python train.py --num_key_value_heads=9 --intermediate_size=512 --vocab_size=2048 --norm_place="pre" --rope_theta=7360.0 --qk_norm=false --attn_scale=0.177 --bias="none" --tie_word_embeddings=false --init_std_qkv=0.0358 --optimizer="muon_variant" --lr_head=0.00511 --warmup_steps=200 --schedule="wsd" --dataset="wikipedia_en"
MLP neurons of a small language model. Each row is named by its layer, matrix (gate and up: input weights) and neuron, and shows model dimensions 48-143. Each number is 128 + 24 x the weight over its row's rms, rounded and kept within 0 to 255. A neuron's up and down rows have the sign that makes its largest values positive.
After each neuron's rows, "fires on" lists the tokens most often at its 100 highest values on Wikipedia text that the model never trained on.

L11.gate393 [ 92 118 108 119 107 158  95 140 139 124 135 115  99 120 180 143 136 115 105 102 190 118 138 148 151 164 140  99 138 128 118 110 113  98 121 104 129  73  99 125 129  84 148 159 110 154 140 100 111 141 124 124 121 131 108 141 153 161 107  89 118 121  81  87 139 127 118 125 131 122 164 132 133 149 129 173 106 139 178 122 114  98 134 141 135 115 139  98 125 117 132 133 105 167 107 115]
L11.up393 [176  99 107 152  93 153 133 129 113 129 152 138 138 105 130 147 136 121 147 130 144 128 138 133 126 143 152 134 131 148 133 145 137 136 114 124 142 166 147 147 135 102 140 147 110 138 170 129 137 153 183 137 116 143 150 102 136 158 136 103 123 151 101 136 104 143 109 107 117  62 109 157 137 138 129 143  97 132 148 145 115 179 112 143 107 130 143 128  69 116 148 131 118 120  78 138]
fires on: " g", "g"

L5.gate228 [113 105 160 137 120 109 121 125 127 128 138 147 133 149 152  89 147 159 146 103  90 114 139  91 135  85 133 119 108  90 136 137 137 134 111 109 139 174 145 166 190 141 113  93 128 137 100  87 108 115 106 107 127 129 154 137 141 123 134 125 133 117 143 161 132 112  98 146 110 126  73 113 155 147 121  84 109 155 108 138 138 142 139 124 154 128 102 133 144 124 127 144 146  97 126 127]
L5.up228 [ 94 146 103 140 139  95 131 125 147  96 151 120 139 150  76  76 150 100 152 139 190  99 123 102 162 135 139 168 146 138 102 154 126 175 164 140 148 120  88 168 129 147  93 118 112 130 107 136 126 149 117 130 104 123 129 193 119 110  98 143 121 141 161 138 101 107 122 134 145 138 125 162 113 102  87  75 108 102 138  95 108 142  98 133 118 152 102 132 145  90 128 120 135 158 164  92]
fires on: "ical", "inal", "ac", " of", "ous", " other"

L12.gate367 [131 131 126 195 157 111 156 128 149 118  77  89 123  84  89 145 140 133 145  84 162 123 132 104 153 169 151 117  98 142 117 143 138  73 198 116 154 105 120 137 132 119 117 160 139 113 126 114 132 148 146 148 114 137 107 154 147 150 132 136 112 129 126 102 116 138 155 122 126 141 143 153 147 127 116  92 128 147 132 131 127 136  97 100 178  85 143 128 120 122 159 109 110 113 132 140]
L12.up367 [121 121 123 180  92 109 163 158 124 115 159 127 129 117  97 136 100 146  95 122 142 147 150 146 138 139  97  93 135 148 151 116  98 158 131 135 125 139 159 126 130 197  98 139 109 136 115 118  81 135 134 137 127 126  89  98 121 182 120 127 112 139 113 155 126 128 135 128 120 166 141 125 130 109 104 174 119 165 124 131 135 136 126 122 122 127 166  88 125 103 174 113 162  65 102 148]
fires on: " g", " G", "g", "ou", "G"

L11.gate294 [150 132 137 167 129 123 148 155 146 100 123  90  91 115 154 106 126 134 128  91 129 119 154  85 155 181 168 141 112 141 122 160 131 104 119  79 136 147 138  91 145 122 141 172 119  92 117 109 106 140  97 170 115 127 148 122 116  92 140 118 109 119 113 107 102 102 142 104 130 150 116 127 109 154 145 132 153 125 140 156 128 123  83  93 149 138  97 136  90 111 118 164 119 154 115  88]
L11.up294 [167  80 115 116 110 106 141 128 123 145 137 136 120 119 105 110 108 108  94 113 140 104 164 129 117 116 124 114 134 101  98  80 138  98 164 141 107 142 111  62 123 135 132 140  94 131 149 144 150 138 145 132 131 142 182  99 143 172  93 132 110 114 102  99 146 123 144 101 144 144 143 126 121 133 142  99  90 137 115 101 130 179 153 110 160 109 142 109 154 125 130 128 144 127 128 114]
fires on: " G", "\n", " F", "F", " g"

L3.gate113 [121  57 156 133 143 122 143 160 176 123 119  98 114 142 132 168 135 146  98 128 101 113 136 103 115 133 119 158 132 142  94 133 130 117  88 152 136 124 115 137 111 126 139 153 134 130 106 122  93 129  78 112 106 128 131 134 127  71  74  91 169 171 168  86 115 119 151 125 145 122 216 138 102  88 114 158 159 122 127 127 161 144 140 154 109 161 128  92 120 127 140 163 105 105 136 154]
L3.up113 [152 122 164 123 140 163 119 165 136 146 112 109 121 125  94 106 150 131 153 152 155  89 134 126 106  92 151 166 143 133  94 142 106 109 122 124 154 155 161 165 186 173 155 155 132 141 137 124 129  95  88 130 165 136 163 129 136  75  98 167 141 145 162 135  75 140 143  89 138 130 148 133 119 107 121 116  83 175 120 132 121 148 109 122  95 158 105 141 130 141 105 144 124 124 128 185]
fires on: "an", "ph", " life", "ity", "ative"

L11.gate21 [160 134 119 146 155 108 124 111 167 107 130 104 106 132  94 145 134 174 165  99  87 127 150 139 148 170  96 136 149 127 136  87 129 157 135 106 144 109 111 161 154 143 104 121 113 141  95 120 124 135 141 133 150 157 125 210 142 154 117 122  97  81 138 151 120 139 130  95 124 143 122 152 125 132 149 117  87 120 119  85  91 132 129 147  95 116 166 147  88 148 121 130 155 119 155 162]
L11.up21 [156 115 137 124 101 121 155 138 126 106 129  87 155 134 128 117 157 152 159 123 114 146 163 151 115 142 126 100 103 154 103 164  76 103  99 151  91 115 130 154 156 154 135 164 137 145 152 142 147 108 128 155 123 177 120 138  96 107 121 152 114 115  76 129 152 154 155 117 120 157  91  70 183 136 128 116 128 138 124 154 128  84 157 118  96 107 127 145 155 116 115 115 127 142 158 137]
fires on: "l", "i", " Bl", "2", "el", "ur"

L9.gate74 [ 93 119 141 109 122  69 101 125 128  66 144 104 125 138 167 154 111 126 121 114 101 123 128 139  61 107 153 185 117 139 168 101 136 140 120 126 147 105 106 137 137 123 134 159 115  98  86 111 106  85  89  78  87 140 142 152 134 168 124 111 126 106 143 154 153 182 140 105 116 112 112  82 134 166 160 115 145 105  95 101 120 116 116 123 141 132 138  94 125 132 158 170 109 129 173  76]
L9.up74 [127 128 126  95 123 124 146 165 101 132 104 134 150 132 155 140 154 142  97 109  71 110 163 135 124 109  88 102 132 114 147 127 169 148 113 101 154 136 122 129 134 124  78 101 105 156 102 116 101 171 120 182  93 150 170 144 148 106 100 142 124 106  91 138 163 163 164 119 113 149 150 134 160 125 157 121 157 135 103 143 137 115 164 155 151 134 122 165 172 164 139 110 124 138 107 141]
fires on: "h", " El", "el", "r", " Br", " br"

L5.gate157 [158  93 151 107  98 136 171 144 119  78 135 129  73 155 115 153 115 153 134 137 118  96 137 134  93 130 132 134  82 136 147 137 122 141 127 129 137 125 139 148 139 166 103 142 173 135 114 151  69 127  88 167 129 117 111 144 175 117 125 153 137 154 148 161 156 131 142  85 133 144 120 122 119  71 107  82  89 115 143  78 125 134 138  98  86 156 125 150 104 119 111 147 139 116 148 155]
L5.up157 [130 121 145 156 157 126 108 129 174  96 126 109 142 129 122 108 109 123 127  89 115 140 141 142 109 144 101 125 103 140 188 144 104 144 142  93  86  49 128 113 149 140 121 119 120 111 161 178 148 141  93 148 130 130  95 144 152 119 134 142 100  91  70 116 120  89  97 168  96 116 120 104 170  93 164 126 134 125 162 119 138 131 134 164 147 116 131 162 139 108  84 101 174 152 167 181]
fires on: "i", "ish", "u"

L10.gate179 [123 152 169 158  98 104  87 116  98  97 134 149 111  93 128 170 106 115 131 104 152 125 117 103 145 152 117 107 102 146 152 136 143 119  84 138 145 126 132 147 157 114 154 144 148 159 139 145 137 168 153  96 134 112 117 158 118 107  69 133 119 104 134 110 109 103 154  91 114 116 153 123 126 148 145 114 130  66 116 155 112 115 112 124 146 180 132 111 107 105 158 116  92 117 139 106]
L10.up179 [161 110 143 143 115 138 122  98  95 160 160 155 139  78 125 151 122  93 139 101 112 145 100 101 172 169 104 141 144  92 147 130 120  84 122 108 166 137 106 122 100  84 150 131 138  94 130 150 129 154 146 148 132 110 116 129 145 116  97 143 104 143 110 121 146  95 105 132 132 101  94 122 119 140 143 107 135 112 138 151 119  68 118 133 128 161 131 172 106 149 142 143 122 114  90 127]
fires on: " S", "is", "0", " g", "unn"

L9.gate481 [130 163 165 106 149  88 160 106 139 150 122 134  78 127 145 140 138 150 162  62 109 140 144 173 109 179 122  88 108 124 134 172 158 159 109 129 130 174 142 106 113 119  92 169 129 107 157 136  93 129 142 161 150 151 153 150 158 140 162 114 124 135 123  93 128 108 106  84 143 133 145 144 141 134 117  94  99  91 134 118 142 143  91 127  77 102 119 125  97 126 139 158  88 125 121 134]
L9.up481 [138 112 106 140 122 110 137  99 128 115 132 111 120 133 149 134 156 113 152 106 175 135 135 148 119 119 141 146 142 129 125  94  80 164 133 130 126 140 184 108 127 136  65 143  95 148 161 133 132 155 111  85 141 130 126 147 136 171 164 142  67  89 115 125 107  96 116 146 146 130 145  96 141 138 143 115 108 121 154 133 139 163 118 107 134  98 146 154 129 180 117 146 124 154 126 138]
fires on: "ig", "g", "ug", "i"

L2.gate289 [184 100 162 134 102 163 129 108 123 113  79 124 144 137 166 157 105 132 131 154 145  95 152 138 129 119 131 129 133  95 103  83 158 126 113 124  98 121 120 129 163 149 101 137 131 115 129 122 114 104 112 142 126 121 130 151 123 158 118 180 130 143 130  55 104 135  90 181 148 122  99 114 125 107 118 137  79 160 150 179 120 151 110 131 145 126 130 132 126 158 116 158 120 122 157 140]
L2.up289 [135 115 150 134 113 121 136 109 109 145  89 165 102 129 137 123 135 148 140 157 136 133 110 143 136 129 180 144 129  73 117 106 143 148  94 151 104 138 100  96  96 142 123 163 122 127 108 139 135 121 123 148  77 119 118 110 147 187 125 162 150 174 120 112  88 144  92 164 121  94  98 103 131 122 104 148 133 139 128 156 106 124 107 129 135 118  96 126 140 158 110 147 158 116 129 129]
fires on: " differ", " success", " life", " main", " power"

L10.gate234 [158  90 156 115  77 115 141 155 172 117 131 127 140 126 133 101 141 175 128 144 151 123 135 171  95 115 173 176  87 139 138 145 135 104  92 111 106 139 118 116 145 153 147 150 123 139 126 126 127 158 112 134 143 123  87 105 128  91 197 152 148 172 141 156 112 128 125 119 111 122 140 160 131  88 155  91 100 138  95 104 136 139 107 172  98 123 127 121 120 170 142 148 111 129 131 135]
L10.up234 [102 141 173  82 124 114 123 111 122 143 105 107 114 131  98 133 126  91 100 137 147 125 126 123 104 111 149 125 142 130 130  99 122 164 129 112 140 122  79  89 123 114 137 139 107  95 132 122 158 111 115 100 150 158 149 117 111  85 136 170 117 158 120 155 107 139 103 110 128 103  86  87 109  94 139 124 169 143 113 121 151 182  73 138 163 103 150 135  76 123 130 117 100 186 155 133]
fires on: "e", "le", "an", " me", "u", "i"

L2.gate458 [119  91 140 123 124 127 168 127 173 127 147 125 155 128 140  83 137 134 116 134 111  82 172 120 129 144 135  77 145 150 109 104 159 103  90 148 150 129 138 136 141  90 146  92 146 157 108 102 179 150 134 130 123 114 134 124 154 151 130  83  93 155 148 138 161 114 122 130 154  93 118  92 161 154 120 152 133 179 143  79 128 131 140 121 132 139  97 118 141 162  89 101 121 126 139 104]
L2.up458 [132 128 116 106  88 154 112 137 120  93 121 148 146 122 124  77 139 147 171  96 138  98 134 123 160 122 142 103 135 107 110 113 132  73 112 109 158 146 141 128 159 130 136 115 115 156  98 118 142 149 141 128  97 113  93  99 122 132 140 117 109 100 147 137 149 150  97 150 170 100 100 108 141 164 146 148  98 130 146  89 125 105 129 125 115 129 113 111 126 180  90  77 116 141 117 133]
fires on: " Team", "pe", "me", " se", "See", " No"

L12.gate425 [119 166  94 120 156 118 139 176  97 118 108 125 148 141 116 153 146 129 129 121 154 111 126 131  98 143 166 128 113 168  94 120 116 118 137 100 125 127 132 116 151  89 130 106 111 166  78 140 129 120 138 141 146 120 131 138 115 156 105 133 112 157 136 108 130 123 115 141 127  97 138 142 105 108 117  63 132 106 124 153 121 119  88 111 128 140 144 125  89 126 138 104 182 130 120 104]
L12.up425 [ 89  81  98 134 119 139 124 127 155 105 150 135 109 148  90 158 136 124 117 125 193 130 102 173 114 134  85 113  61 123 154 111 124 116 109  99 100 116 166 127 115 137 117 135 148 126 127 139 136 103 138 116  94 139  94 149 158 101  67  87  91 164 121 112 138 104 125 172 137 110 140 124 119 120  72 128 133 153 145 116 109 124  99  85 136 145 160  93 120 157 130 102 139 136 114 129]
fires on: " g", " al", " G", " L", "G", "g"

L2.gate13 [149 153 143 104 136 132 116 105 142 143 104 150 105  97 158 122 156 130 118 124 132 123 155 117 140 148 150 142 110 128 133 107 119 183 133  81 124 117  78 132 131  96 142 113  94 143 102 125 103 123 150 152 184 132 138 110  92 139 105 157 170 108 124  76  96  99 120 154 102 121  98 151 120 121 123 163 101 127 155 131 183 119 140  56 187 144 145  89 121 106 127 132 115 167 177  98]
L2.up13 [108 102 170 152 153 122 171  82 137 133 102 140 142 147 156 136 154 154 122 103 106 134 114 128 115 110 126 165 151 129 143 126 142 140 116 128 130  99 110 131 140  71 128 149 143 147 142 136 166 108 153 164  75 163 136 133 145 128 112  83 135 149 124 127  99 113 133 132 116 113 120 120 157 114 129 157 170 163 150 157  73 135 150 124 138 115 133 101 104 131 124 138 119 178 138 131]
fires on: " re", " main", " represent"